MLP neurons of a small language model. Each row is named by its layer, matrix (gate and up: input weights) and neuron, and shows model dimensions 208-335. Each number is 500 + 40 x the weight over its row's rms, rounded and kept within 0 to 999. Numbers have three digits each. A neuron's up and down rows have the sign that makes its largest values positive.
After each neuron's rows, "fires in" lists the words (lower case) most often at its 100 highest values on Wikipedia text that the model never trained on.

L5.gate1995:519512494488578496511552521581465564481532453488480567507523492596503487450496463527531483515509477455507474466441461498514559526524541482499541536511512549527406502493463485513523495527498601517523442507513437474483500503543443478510509420545554513514456528509463497489514454526456461485512479491502475442534488475564465512513454506498558462508472465407565540398427515520419449500531
L5.up1995:471552540552477502571479455444496595541456473476494548480456544475534411517399492564508485546479562535457521525487513509530492577490498472440505515531484479463447483524486477514495483496393479510507470470499438457460519518551485479536457472468451525514505599466433520509517476421481510523456489539594524397459439523523500518521525488464448471472512514563537491480440476542464498560537
fires in: "to", "she", "him", "her", "not"

L5.gate358:482514505500562578520549512521468406500503530540459522476563544448462459490494448486536578485451488529508457477509532497515467518496513557524538474554531549492486493443448477523506539460536467542525606565395463503490462471444536567524541524493485494515521454430480501507482598480487496561458502516575520497383507505403497503563521419485513477500410526536506491466484514512471451522490
L5.up358:514470511522467494475522461530544519515466556470581440448515500539491530475522509535502513537521516406517555583532473569541451481489495478489478505520512473463504491589505408443385549463533454560559506499563474516434482474477573545437548513531463610550503542500509521522478444553557538532440535426533491544488522442561561550572516587499501524520526536517458474497478558459520507544499
fires in: "which", "who", "where", "as", "a"

L5.gate898:524516447526559523496506491518570439514462478494534451525490572533463556486601484457433468531504467528464490473453536485507467539551522535491494478450468508480524547507483486538469499479495504493504535447522504511521463549446436549509504467482563495485488440483446528471518521513561489510525442543520553510594438467521489532531492454539497493514502476518590527478502562507527513570517
L5.up898:492514441552532435526491493587556521524512459458451497467562507496524541527517443482459479491518554478440536437512544479523422543520484464499521523516399485544507507489497486535483497481495522461470486472529461528485443501515446602453479470477553485488508495427401525528473500511607503459516470532499525496519443493538499451491453479518471527516529496452501445564463556519593497565529
fires in: "in", "by", "into", "as", "after"

L5.gate441:497470447525478494606489454517495510464496589519501483470538477510497506589500511492513483505478516486546468450500481459500500507446485502538470531482489582497504451495516531496491620536462479559490507566505539528554480508541526525533539459514528472542467560452543475464507483514520464534547455532494462487457560502474490568506474525525560513521514582395502548520496532492575418477510
L5.up441:488527478491521523531450465510553559451497553429563487536460404452525463460452505523473483513492483523462427450542502492438559469519475511523532528507509537580466405487489482547456581560513495481532513479525555580456393527538466482568490396507527441541509491495518446489540513480520534529492514529497444485520565481508489537397401407492481541447457533473468503522533496488506409502450
fires in: "5", "4", "6", "7", "4th", "8"

L3.gate1557:536467500464475490513541479485561515519491473416520544538485482530552485496498478484483522521519449538483488579513549602459565454480491487533504531529474466495489501435512518514496426506441460516434512550478489417497516409544497500505528490519518531478515446515567515472488531511461550557508457483467474552554501479467530583504443569492464503508444475521496500494438461466502487505542
L3.up1557:499541474532544521511447564507424471482485529473444563434482510518474488470476524460485579440527544548536468491433583472538490525477469483578496537409456474559455564531577495495519507503536579535536546514483445444505513535512471514551564484535504502459464486443460410482466586505545492438519477407566526457487490469540502527563512533502524536499457519529520520474458497581476475467513
fires in: "the", "their", "and", "of", "two", "his"

L5.gate1651:561492495494490427483535538571531445541497433501525479491506491480477519564516587436559484506461496526443435471562549529592542536554516523534516573522483469508510474460496421600548458436512516514523488490512507445478490488528516563643485476545528477472461547538483469478591550505399450524518544495540494505492580492563500519556507418550548593503502495525484523578532570568509485520455
L5.up1651:535495457453465476544497440485359549483449481486461532513501509472459493470482536522543500508575424499458464500490528495457493532539523524500519527488525480508497417608520558488491397466499561515496477538394492548542473454491492384568506480419473531570485514525439554403515468475489535472482500490483504516447471487553400436518513456509526510508450426522525479533440524593494486448507
fires in: "of", "at", "on", "for"

L5.gate139:500514432494515471504566433586426468521545464464494588474553531448533532450508483463478418508536530508516499431506509495433512492453529437550457565578494514513480501545519462450467461485494472563499520489547535492527428511412439525503445514444437421524559441500435554500555476533531434462479500514432451569473459460542464528460506441522472476493511457517505575469485472482440419445518
L5.up139:570494489573428519532474567471584484567424463511481541457446532512523521540530529572514552394445461460499444433504541588521532445513483544484495443482509527535497470450568478473481510452486514442490569418482502454478485501518492475513479513547447518523544512494516547436532479491511492527498449492551463506448508472496535586537462506533559472539579506517529523547461495557458539441449
fires in: "and", "as", "of", "including"

L5.gate1225:461511485514497537497505582485488498458456464540543496470497557552556542506486511496490462492514538475544530485478481518474529500445516510469496532404494539510491406432523516489508488465473459549552523616430466517473509453352519494438496456519463505425516476474540507445511476463552429601555501525521498552602460483443490462482588481543408518494491439496474470459501438533460562471489
L5.up1225:540495528552548511472507367539456512451422559562547543505532463506495532586465545572449460489469499496471533484507539480505466558531511500489475518476521451475476466479481544563465498497513434487500475484508537516516532423491480561506432449514555433500462516494499424461475430503389468524468522438496493531468520481544512505542502477475474447484429575473430488480467562507573527547490
fires in: "and", "as", "a", "superman", "also"

L5.gate1645:554556529497526549469471489530483452583534487557535531562486512475480522476526465525505502481529558490549545523550528497482578460516475514507447489523511514523538551539431500494547550547488511458443514487541399530452479522532505453489640416557537481523554501542508607496521484525481460510427509529457478549504525499507575430546585450522439621486580490514504476496516507531495524507529
L5.up1645:519469551499472577586506551535410505586477573550480524602460505499503499396491541461557493439488562503509485553471513552478505524512415499487530486498520596446455498509541498481511417499565461499471543504518494523473488561467473501492544485526425499514473495531559537541467524519562491457472520541519499502519514488501485458511491536485510520575551526583428465569579483458523469562522
fires in: "he", "they", "she", "i", "female"

L5.gate1405:474481496496541401536509459529491470503424413576536498475537561575485459487524527423552588495444503454519514516537495448547490531489487463436489479458532555541474490517506487442490451534510499557539482430502459522511511569571472518487465428482506471429558542430496556507484468453562519546489408532517521514554445509486515469503530494495516427517493556443456521468532554519496546503460
L5.up1405:445545482433519468505477441538503469517520464446510446488525513400500520484463474448518515457542500476484498576483521464483550482485508470501506487490572530529497509541461457575539501490413533452495401498532490473465544537502594485458520491496483558515490535487542501479455485539461475570487506531509450472415491468527471486450540487485558530486482532476513499407466560535547503411499
fires in: "not", "to", "however", "t", "never", "cannot"

L5.gate375:500471532513477527510552487629477411563462500566536510486535431514449504521561558582460564498451533530466533474468460474522504536522469502514580544458443450544458520485534559501503551470499444515522558546542544457499461523526528511454436484535534456477461488420490530481454459424405531506550512497485418492490504493528537549474507453510470475512512524442509494567491498466481480505403
L5.up375:471402444467495462446504523501501520392518462524485494485457462513451429474470436507458427508531475514424539463570499481532524420451483590528450514531449482552509551563491504504521461462466406526530460522523529452538476518537476542508480474484508510500483421529545549484466508540498505500487372520530447504452460531563477454515491488530523546517570427487418518502485515515546451536487
fires in: "the", "early", "late", "20th"

L5.gate414:506547499421543418438545502419462519486477516484552549479480436506478470537558577475511507532532465467507416500438457469506488514535535570482516449418477491458539470430414467429491517573538515495468536527480489538510562489481552472518554499524565512507526464558481531536461505480504499428492521508533598435468478539513509503538598472527601465432468498536573540553480553427489503491412
L5.up414:471536523511498498502448479564505445601560406454465516472401502503479537491512467496492530551488451483462443532494477477543469471474544603539515468517502514536475427484452487478550527441535531471473532472499489483454496573507491474480442506519492566511520495518564439550573567563491456540505509542461505493446485528547479414503446481554482517481465470503461453505483487513481508488494
fires in: "to", "that", "which"

L5.gate1760:534476471499464465572564435439452449493468580442479461446512522457497446549542475487461525427517496459471517470518529521513475574480509478568553556495528471490521493520517475483434455522435493511553479528513442453527483539512497463476519481503533487499524558526478485507497532541497537513517491471478482495547476604471538444508493521430467524509547487449459549432442498454579462530466
L5.up1760:426502502425561444412473458463503469498519522447441483520543418406491482430451492446447512525510530416506584501468487504550414527491493475434465523484496539472498489517533513529487500488528528520486505494462547533537488475558592450510510569475522570486543473464471458491489482491467557543518478501530482441533424445502593553558524599469492525536522532491451442537463501533549465468485
fires in: "the", "this", "it", "their", "his"

L5.gate987:591483466492493478464539588524504433482552484515476504492523478521448462534565480472537550446519480496544555481472489543479513589496561492501431468486503490461424541530523424507499547515535490507603533476457507474526492588550514469506503503499522485464462507527485513465531534521449501521512454503491518489591464476564514514461511461508443471517584561542469441449551444450493445496454
L5.up987:530513470452493485434617585479536549562405525456497543542464479479518483434500495428504500507394496429490522542510510560539567523468491479523477517495495543538413537500495518553497516524445474509524490485490507495524486522511483479516529465490472504520533536454449485493430487458436491528510532506469488452495591470543557553548549487456496467475522556464545581498500507471544447554428
fires in: "to", "from", "in"

L5.gate1962:410511465426494551535553531506455505439502521479468433429517524515578455544510498428518481478453482559558549523495435492463480555508454469476477508484579504500532540555489517473546523544593517551487509529548496500466513498448488508522422467514544532545469510483457498464509484557536436535482415505487523520576476447526454489431464449514551492484460494500454575473466485545554526497453
L5.up1962:551483571537421482505465484490441502520514497570529448474535511568541489551489531553517422456416474424513566426463476462451444538528480502508504443525498508561583500473528455518491537508544484468514413467632460504471531483511495499511439502531512476534514461436473496512477527487518473544480475426518479422553562412474518509489545569524511416501553481513502570509484469487523470497505
fires in: "and", "or"

L5.gate408:523494474476501518493468585465493505534504548535539484490487436592486491486541519553498562520484497509515553440518548525574496494486505483522522503562501486553500533581540479549507501474464472522538497423486521482513526488453504486511545517458499536485481468493596512527550535503567473493534510458580453487456468487547474464459499607533565511437553440548528487459491441487492545524495
L5.up408:527535537486467552486566526409495514483535470540473508413465413538493488464467526593488530478499504487523552459459521476483474522549533526534511467559470511463438509528525441585419533501443504529495454386535488437437472425415529438428489489517537546472477454535534524511470496474407508530477559501516460476469460488519461507540509566511528490557531448498426508493486528549482463575492
fires in: "her", "him", "his", "their", "re", "m"

L3.gate1544:500561518452442497455437547508431488467482499446434576451611491518456396536496574497492499471491551458518502448584601494475540527521532441560581465532453549548428485492455533513567500502582470451498430502509443520461504514566516490513453493493495489484563513498506462542483531495488510515460482567512462491534449468541514506565450543452471464479430528480555482405449487494518407466525
L3.up1544:528449531522542432451559606490459564450471515417485516513480433482466507522545469541472462544514552518562546513487494435550336500525515520514519416523518495507475516514410535595489536489468559504482453503508470499520535533491460476417469505505560524445502507494474527478477575477483453468499514482524445442491431480522481484459468522429495482492445513487495418455506496497506525485491
fires in: "from", "to", "through"

L3.gate365:529469489451580603492413562528505466521512562447552504478453492562482519477542481502501521463516475531440543492521513488446446416590513472509515493462511542482549533437485515465497528491535521482452473450421461477525480492518549531480493508550489552550531607498578521499519485492513574503484514418480460449490493535523516528516509543536528431548541593460481490501491503504530435621569
L3.up365:515526579464515503473462460429433528470531565572552492456478493475448530501422560461533539418481506509527483410516458531473584535530516499519531460490450475514513512519556509544514523536484475453498468511469485460564500548422476414524520536510553453520482565575475505542498541483557421501535531458499457490504553486546555460430522532504473505511499513520498504510547477497492391516535
fires in: "as"

L5.gate1206:445500561488598516572512470529567507470456568559524491539512473502467483521528447560544491548587610495548587478451535510566506504548497496511459456470480519530484433454507474561528544530443456437442551490539515513487494447505492403422547492472493513561496456465491434512514486403552498485484464499532488485479551515466483505523513525480469502506526481435520479446512523476523512458547
L5.up1206:465543500453588525429489492497514469479489459482537518497528467511534490562519476470491465453406538506505537418431513475503493502473442512561598466558517515517499546565513477548516500486491486549448544564534473493552458470519553531523514558463495479477440474531469491515510608500466511468510510557472411481460497487511488487477512539511477463515528509520519500523535460484428529586519
fires in: "who", "she", "father", "also", "he"

L5.gate1055:512521516487506496485530485552550407531509530503477523472473513552550503585515500547462454510455497457545474477490519510540465469582487457531430521462481501528430482421500447470545452487425529489460495464495507493446493513475479530538496499508465425577448540467551490439466512460482449523544530580532437544514513448474450520464572453482532541500383565460527538509400485505468479586544
L5.up1055:566424503459607543443483580471527455541530483555482491498431448474507497499564532532511543514434498465489458474502492514476512448441500570541481482417490410526497517444451531498525474431453573519495498509449508526525526485522494466486562465475500386488468476492509588483460558508549511492560555501511430487470545525527492530529534515483469416456466480499553415484478549451537476573494
fires in: "of", "its", "the", "all", "other", "their"

L3.gate767:523518478518526497550467458485586434452544476493552499576503431490483454530517487505545446450462522454461473494433533489480543502526554493459539488486488545480548468489558482492463504514473457482486416455468563511555458469441562521495451448474458466551469499542522510524506399479469492534461577510539501452428483501563504552436464529547534504521501478524463532524570486514539449466507
L3.up767:488507539456544485534451526523470536470442474557472488506468476515504464520439429500527509500491470564504525445444510452499523478547509517487507443541500464492440493459476475489520480547467541508506495437530543509475473557555401501550452483502414436512464475512541536485436484471550527501509504483483461503540540481452510463487525507506521471419531445535442449527539469491452501505503
fires in: "2", "1", "4", "6"

L5.gate1970:508510515477493501526488590539487492483541554472528544495499492476492536498453558485513439534423524488461505549447499504381515453498478487535533534540572530415473530574518602539482494447556539518514547462511570496561514527485519414472476567557509507520494488499481469492477450465522478590476512529499534479501527498485466532535536508540577500436496480478461487533519519547587513489468
L5.up1970:502542487388468514488567488532559514496559534426503518509512506518475530506529498505490485563526485555463580552457492462428475517562442518485487502514610515420381508457480522525469489487439488475515442480499470494432468500501563529550463410490557503476518545458519478536503541505511519562515548462502580515460575523505445468512507567496551493479539430479478544458517510470546548592454
fires in: "on", "following", "at", "upon", "despite", "to"

L3.gate1766:491452597524547449445446536569479479535512523512497467461539474527480489460560517441467547494526595502520529539513486493457562457500457480515448447487482487540541452470469489512533408522496526571488474533492493541501545453407552507439462456590532462451550529486479516456495523441513434555547529477484555410469527508456459459575473474445409488566449514421542502513472558469551475515473
L3.up1766:473490533545496507496455454475450508545517483479457547503435414596495451463374483450486466520434539504554443515438431491488520499528623571439487478458506522440504476502380477498564562491532543603508516482439409454415461528468464511515494468482538470565536558524513512470509555442495505485471509542550453510530523546472455528497509502529499476492428487458478525515513514482470574463529
fires in: "for", "at", "took"

L3.gate187:453479472536474490489445560520517534556495466551492534500483530462551462595423476491539506433533502524511492487530518537508505542512497527488497510449502484583545490487478493465605437543496485566524362486550514557544611388477497459463452500510480479565562481504554425525530481497553451523509414547472513534456509515595514533509587522516506466469451540456530471476495480522492517514463
L3.up187:509514530482559525501445537549521536418495556507515555422446500490510529483524508521557491506448498469569485536484488519568596434516485403554477499461520465488552562446508499435482509491530564446453525472462452437476509537473481509467475549503511505509512525470529447512543536471451510403461557457447507470504476481473516535540476502416461434502415493498510470419438565480532484501444
fires in: "of", "while", "according", "since", "as"

L3.gate735:492508476584502501483429585500453444523560546462542430523522406502467503611515518519516480580510493526433454513533480523449479518483469414443451607494491558443513525494530517472525480552497492440524520507468504515577519499472464520533573567405427510502486495487514534530477479474571504474566495550525576416515542423507516482443448526498545504554549580383529474555500496513547560541494
L3.up735:461566539538476498455512507478537437405479568468508485415513431579477542567462497467525469512470456494510467489511550490452506543525549493611490487459548516492485472488486499509583563546493380477509439493473535512517396519528566512558406497548494511440479419533548504481515491540492487549424518487484493456522522507505454575497464497523488516574500475586500530480456500521504476493522
fires in: "april", "january", "february", "june", "may"

L3.gate1558:494568459460443480511401405436493525488400594442486558449498497518507495539456555488462533472540481468451427411502480530405503537489529570483525532516507523543536489514474429535592475507478527477486441505508566507538478526561485491501446466453461540513514527519531550495433460462506454416507483589472434450527472569510493462562543521382489448464475547522542595492469563467507520523512
L3.up1558:471476493437520543517473485521504438455437518536503506536500513476546471501459497542468511453497527476524488560461558523495535509483536507546490508571513536475521504486546448450540444502458500528508463457476483545550522528495526480486538464471523394519460467504502526514500507466504498568459431523471485510534536491467468498513481520546536489407493527530501514467512516561519518486521
fires in: "to", "cannot", "can", "must", "not", "have"

L3.gate1643:566470496515459551524459533450500538473473500556493527566454466479471520512516495520432494516548504493505452429474515520416588499436538442414532466520495490483507494483501530465514561464490520444456442439499545495502489517564466528376517442539541542534500525486504513453479496502488544428498585538525500566434481557460477544547521446582524501525535522508489530571506475440453494505547
L3.up1643:575477507480460503529498454471484475524491521475566498564532520432472497468518491528533498488463562557479515564470433454445551503509518528480528515513523550461539461497460482532515543510445594438510501479478459499532402455542514424525479522496564544554486487498444524509510453424538520500556526551486448471471449540529458477403471535487543487527495499515485461513530489416470461522541
fires in: "romania", "5", "6", "4", "8", "9"

L5.gate847:438508451497486455474504483478522543458462478485581554518492522504500507464519453451511475424560488448502574468533443513410481525475475545435473477539494513580454473502480536489546473432438470561479484545548493531447514528468465533500494536489508549497438494573473538498430469524454484574494523479571552458461517462502483513507476500501513419489491505471455585504589525483392492500458
L5.up847:524533461565526477419497482503475531482567458493498532491467491471514473474421611530425469508498508522450507549503513524508576447483552464569422490470479527593499493537532538546519492459544483451490515474544406399424501509554525489578490512469440540479416467496493464475508440521472427475494529495433487431506512441509482546528462475456401459535460562484461519577473502533447499458407
fires in: "for", "the", "spent", "two"

L3.gate1406:505486587510516473460536439443492504468532503484588477581472483464551507531525517474477515518533516535533494468474538458498489478495434425517510508475531565486459589516562478487495548516505415490427486482433485518439537528444435459600567477495485508470512458521482484514430524551568488479442443479456444410445495458572510476438545501494424541517580450476515475529502527519526530465473
L3.up1406:492503574512543472491476531486471532527506476512502503452592513590477495490488511418528582471541515493498463478490476551504494474506486501560368491475503503503444522514487524588410519479466413484526502481478512533475530476459481517445526500487543528531408510545504477525483542528494428478537443513542452508494479466526437490497420584495481457554549547532441576513461556522530493469459
fires in: "south", "central", "north", "once", "yet", "currently"

L5.gate606:531537469524465560475509473481521453529468557532547502549519488469464494470421459429513499553506445564520500524397473557488526509474534617482504522447442558494468498478548467477530519547428447470557497393472463508513480552523545488600476525464486520522464485527562508479500528539500482618458524536532477512511441451500491472543487481560482499543544577491498474548546556562504516483498
L5.up606:551578498486503488520491525520548542543479444469461497461483527574576536525492525440534449520513437489548520512496483433497582519488536588487521539462532502485504458507525510485482544533456569626545504559542461531498520484570540535480483485455562551547569496518475460514533567446419503529393532559544510529546520521495497508494497474516473488446453558516482536523490488472473613480561
fires in: "to", "tobin", "k"

L3.gate525:534483519491535397492468467523495430538456458463567471495515579499489499497493518450497479527492522500449470473566499491536501450460452546425467514476414526457499466465452520464395470441603460536510366479584456533502427470585459467451505477535471534456501486483469482504491523469448529516527470504548439473434564516503541503489456461499463467536470518552525571532503519475501490514511
L3.up525:506579519458483527474537532578539508525525517525493471449438556476502473461407499524540470496496468462482546477523506478566549500487537495549490542508519439485480483540545532500482536493480517538498574562462512414440507499547473502499505527515518495482507511480502526553477488439410554514498498460494488567481477536480494425532503440512523472523521517503430568405465539561480523445539
fires in: "of", "for", "the"

L3.gate1659:508506495541402524523494528533482502490510451547532575487514490511501574522505504526474547582499573497528512487516479455573467395453553490539559456410519535503462538535446497510483514481537520435467543486517469562494486478512499495484559511436422421509495458497589507477461580498524437517536445548521481426517493474439507572513501515477486495460485485516518479474513488481480479504508
L3.up1659:466494536567541445533512457530549463496503502461473567503542504466493567536496472528571497512505461499554450490580487545492523553514556600475529459465514477511469473572478510491507469545486478464500482540552553506548494489445497522419460526523505520491486505454436503521465501538465445472485468499515473506535572596545516556483459478510481520488430498516477420495492521527537511464558
fires in: "june", "january", "april", "may"

L3.gate1956:541506509449493498474497507490463503491523439461464515451507526518544509542504498481487448559523474509471425545503467538560531524517600504550495493568534470501526491460439530439511450477555466524511461516496548470525565505472542494548518521455456435486485520561549474470550544504588519542487490492480532413542536464432509556505453458482520524510448493474501518524569418497506510504447
L3.up1956:480446445463478523486484479489527512502450535508516464478518403509461524492467533554478448488490519495524518418468458454550472480461459507533524496560600507485485457518513496526493502469447483475532511411509466451456521461487517491475476485540546457538527454440480518503384495468508440481509481490511495498447553431482492481469485579520471466487457471455505521409436479580565568516459
fires in: "as", "a", "in", "with", "to"

L5.gate277:512524480472531553463509514543491476493451490489466496448538525516519520540558510510504445532518520507518465530506550490471517520474511517493561500556469499411485493546461514420510488459523534475492494479501517552532534482520431491404519497454514580426506519475509546543509484461542492462504497543567563479538536462498458451529417491440515516519469524512499526409473452511478508386509
L5.up277:491495396534544416442465516511424527536485468532523483494481578514447459545541502572525437562527456519439481522568510432441488581479504447517481473528502504547440494516524499484463452443442499510504569507438458540502449393500519532495451514513460446458555442477527485535478435549541487571492504536491533494508454516483490535503463543474429522572452484530473448532448490457543544528475
fires in: "that", "because", "after", "since", "as"

L5.gate1012:457592510451464528479464485543555480492454511529529583538444490550518490468470469461546387521512437527526513498490530494487504475533544584487497509501537538442518500558497473495482554473517461525490495501586451492519539518506475496487500518525528470522449577499455554498485549494511455547579504478496477507432478572539458470507547451485451470421480532466517480576524474496539473527535
L5.up1012:501504545472466493529486516521499607448465553528492517521499515479495472470566518499490497518504481482468542482556422530464446487470396500481505496543508452536493507547477509546519512502470464529537552509534464440460467508470495435495513521478536446487493521464497475523412426505457568463505492571482409517549521512458484524544497464466481556494478484575461524481500426440447523579436
fires in: "in", "to"

L5.gate1808:481489521496433507509492438587490475462513510511580477484496548490535474490438509472508505502491481494524418466545466570448535580470501520472565527516500501566471439510505538481533429481539545486481571478502458562501486483485516451506514540475441482459540557437463488466516472515516509542490401448560483516504551525542513512551463487477460465547506484504546468499525486441426470468500
L5.up1808:490487501456502501468499454506468505539538476523539516491530504528565480466479542528459437468515405447546458507490489538488455517493488529456492450431529498535496507484496556533467468496538543527470511529471528435537441453507479498496494499530399504477455407495526487553469405538475501456450503556459520481515470452382430579477455507486520548533460514427512480464541436512450448543536
fires in: "until", "by", "from", "in", "december", "decommissioned"

L3.gate1601:508473485455511502422553479357492489454499521507418509431497470494513445475533534449493450426500479464526480525497510468506458505385487431525507519545520481536532487554579547511457522469541518518433429554418580474519416502468518484529506462454471443482532496510472474565538479521442544524448494537504438496553487506513485530522478506476496425569555550472560502479506567493513458520458
L3.up1601:502507568552462506461509504575480534527454490558554489498498474516516466459522529538550597467535504524506511463457530412547501483466483516503506562504550534555567567514523518458525514526457451553470480540527484516485506558465516531542490492497553497509452525478421461528499487516497510542498587578539552491488557538444531491426556532505502527571534430500588459433523506518517454577456
fires in: "and", "aryan", "used", "military"

L5.gate646:476488529474564452522454509447502482450528503551482533543428527552494488523524523488501484509473529542472488563485507544464548499531499407521526466451493538453475504477464509521555525515471553563504459464503427505536524480509517454540451502542541474589523438567488450504563477529454573428562514549459541534444464482474487493543519535464591568534428452499516508490487472550475442539494
L5.up646:480448472432453464545488414528507491462496520535546470503583527503464526484508449524538427508441552549557450493483470518513562514513485464632479501543479525483512492536539584460422491502476488529494504523477457472512491465522486535523509530456523570447532521536470519554491475403524539597501551573420480523408430424457590523439548512453512450452496514496493531538528571508492503476488
fires in: "during", "to", "until", "of", "and", "following"

L5.gate1432:541503547515523527575421505543570444448482462450486496416514421501492476534421430481484552486484430526486410486472431446499453420549508494534488486550572522533484556502447523518457490481587501472463526457485512497492485484582474576506429564497525422556473477547486479534562491524504492580476549420538555598469511471516468430508439412549453487456521445487556479497525461485546466503527
L5.up1432:564528504518437473492550433491452532521526514465470511507504540530501416417511551536501509516489476533451519511534457506478499479553500464466526487537577542498468542575573471428519458492464533533469511555541459548551580517459511450461530437462532531527549548515497529431494496436607505500524495450483535537551506478388558539523500469554487543516453503515477499508505506497479397460468
fires in: "as", "became"

L5.gate1687:503476496533551460583406470489474494508541584605463505496506517571496512513496496481534498494479469553501540510523460445492476486452515439578428544517471486404456512516462526566531520466547426546598510470587535509549493519480555456514465484520551582548518541454490441528440550452494540516529499547413479481525459425471500483500508551561555476522475459493472484564509462490500477555513
L5.up1687:421447559530538488521496508554484489496505507501469489583504443466463477573535486459503477496494539548483524514464547522548463488412499481463574501496535462549543495444517568514402498423481492519569485574518526515494563519479505471493435520439503534509484513443548462555472572503579427441539476543466517466457502498551496482576499525504518551483487532606552459439499564430556545526554
fires in: "was", "to", "until", "after", "of", "be"

L5.gate797:490437555518508502479457474466578494567451396495476442427505442442513479484480529466478564510530475504483516486482557541492505518472483494450514586553497530440512476574558476496542496536556488479488552518467514492543486471480482482458474528421461514487546495557533486477498593566529495503524480497547453516546522479534504502462510512506484471490420500548493457520466550487504540581444
L5.up797:502469486493537428522439516498462539581526495470557475511567516440505463519511551499452541486460559454558483495459535480499413485474554519526509405509478564513550523469530410526541574475454485451566517527558525502502484511436498460467473491510557596543550472469489465556517551527486453541507444484456480487502424426539480512473516400434463505507557485495565490525528571455516520491453
fires in: "did", "does", "do", "should", "to"

L5.gate1583:465517495526480538455574497496568435520572413551564538496509443454452523497458523501480481422508528507501487436514489523514500502469504481474498477449453414459514468465459497450488550506496436562500514528476473489463485547459559444520475507529469481563510499451563515434506455482460455494456473463541491467476532440486522464436498483524574504532487498472478535534515491530491498455452
L5.up1583:490517557466443526510543486429475554480492507476521474548468472572461539464548443455417508492506455592523493524528556494474508513438508589476457513483456422536542490480482440465489485440457465476479474516478522476460474539494465489475520482501534522480471471483506416550523452511488536445472525537461517461508404469461528432546533446522499473477539495516553394445419478481531444549475
fires in: "the", "in", "of", "that"

L3.gate361:523454489447528394497587543561509420542375489500487503455414547517552525466524488537503493468462441514521491529457523492548505484412529547510500493489458531526474545501544490490460462534436471493501504477547441508514551468570556479453482518472491460541519490476591451522459479500539494476550472511488554453541516487530441539521421510507549526542449494494488463449485571418454526493562
L3.up361:516445507475461581515446407502547485477507469485477541517526541478542489471551396510453558512462440527432476495447530495515536541475542558524416468482522518474540439519478469482526496449467563523449455561571571533474549515396509527568497410514485498440482531503502558523499524518526514458464494519441511476491516467610462529549451468517515544531464501437487555459456499472523436630478
fires in: "and", "former", "of", "a", "for"

L5.gate310:548491508407494509476443537496505454488429608478455484549502560468552525487504472446504546389440494532476467477513406468449519470480526520479568484496505509527480495470514521482476471462515510441607505515552510489510446470583511521452403528458529464451433523495553485531540538461518510500405497486481492497544490434427490434450475525485463504570578417485561537495576511511476574552528
L5.up310:492552541478507497441520573510605479538576509431572471429533487487579493454473488494460477468516491468515506488559508389449487542529520498491409435450549534532515523500507529489520446552509518557516509502486472489497577506467494532492527519484562514509518541470554644532528507463498504547572540520491485499479531481413568463497546552512529528452526477480510475489507507440434533467500
fires in: "as", "this", "each", "same"

L3.gate387:469434458500545530497520492502463504493529517486511493561445468523486459513480394451497461523492464482473465522544467524496493451434468514490494578425495511456488509479384511524460584586467484519493514461523469489485491517587472438510554443498528438492580525517531552442425495567485510519440453509432560529477504526471528493479533515543423601538479513478487469541435491435522526488565
L3.up387:575440558463507491485504436429482525474475459480426464550512455406520531492544379460466504545508470485503522544515475533475500506519499504551496536551447526491499510496517581496510534503521514451470563484474554431424502516485455413499508504509499503526489521531511509436437471492408493472487437471533467544432454555476456524517550484478488548535460537463459475571464468551621506545462
fires in: "for", "by", "to", "a", "with", "at"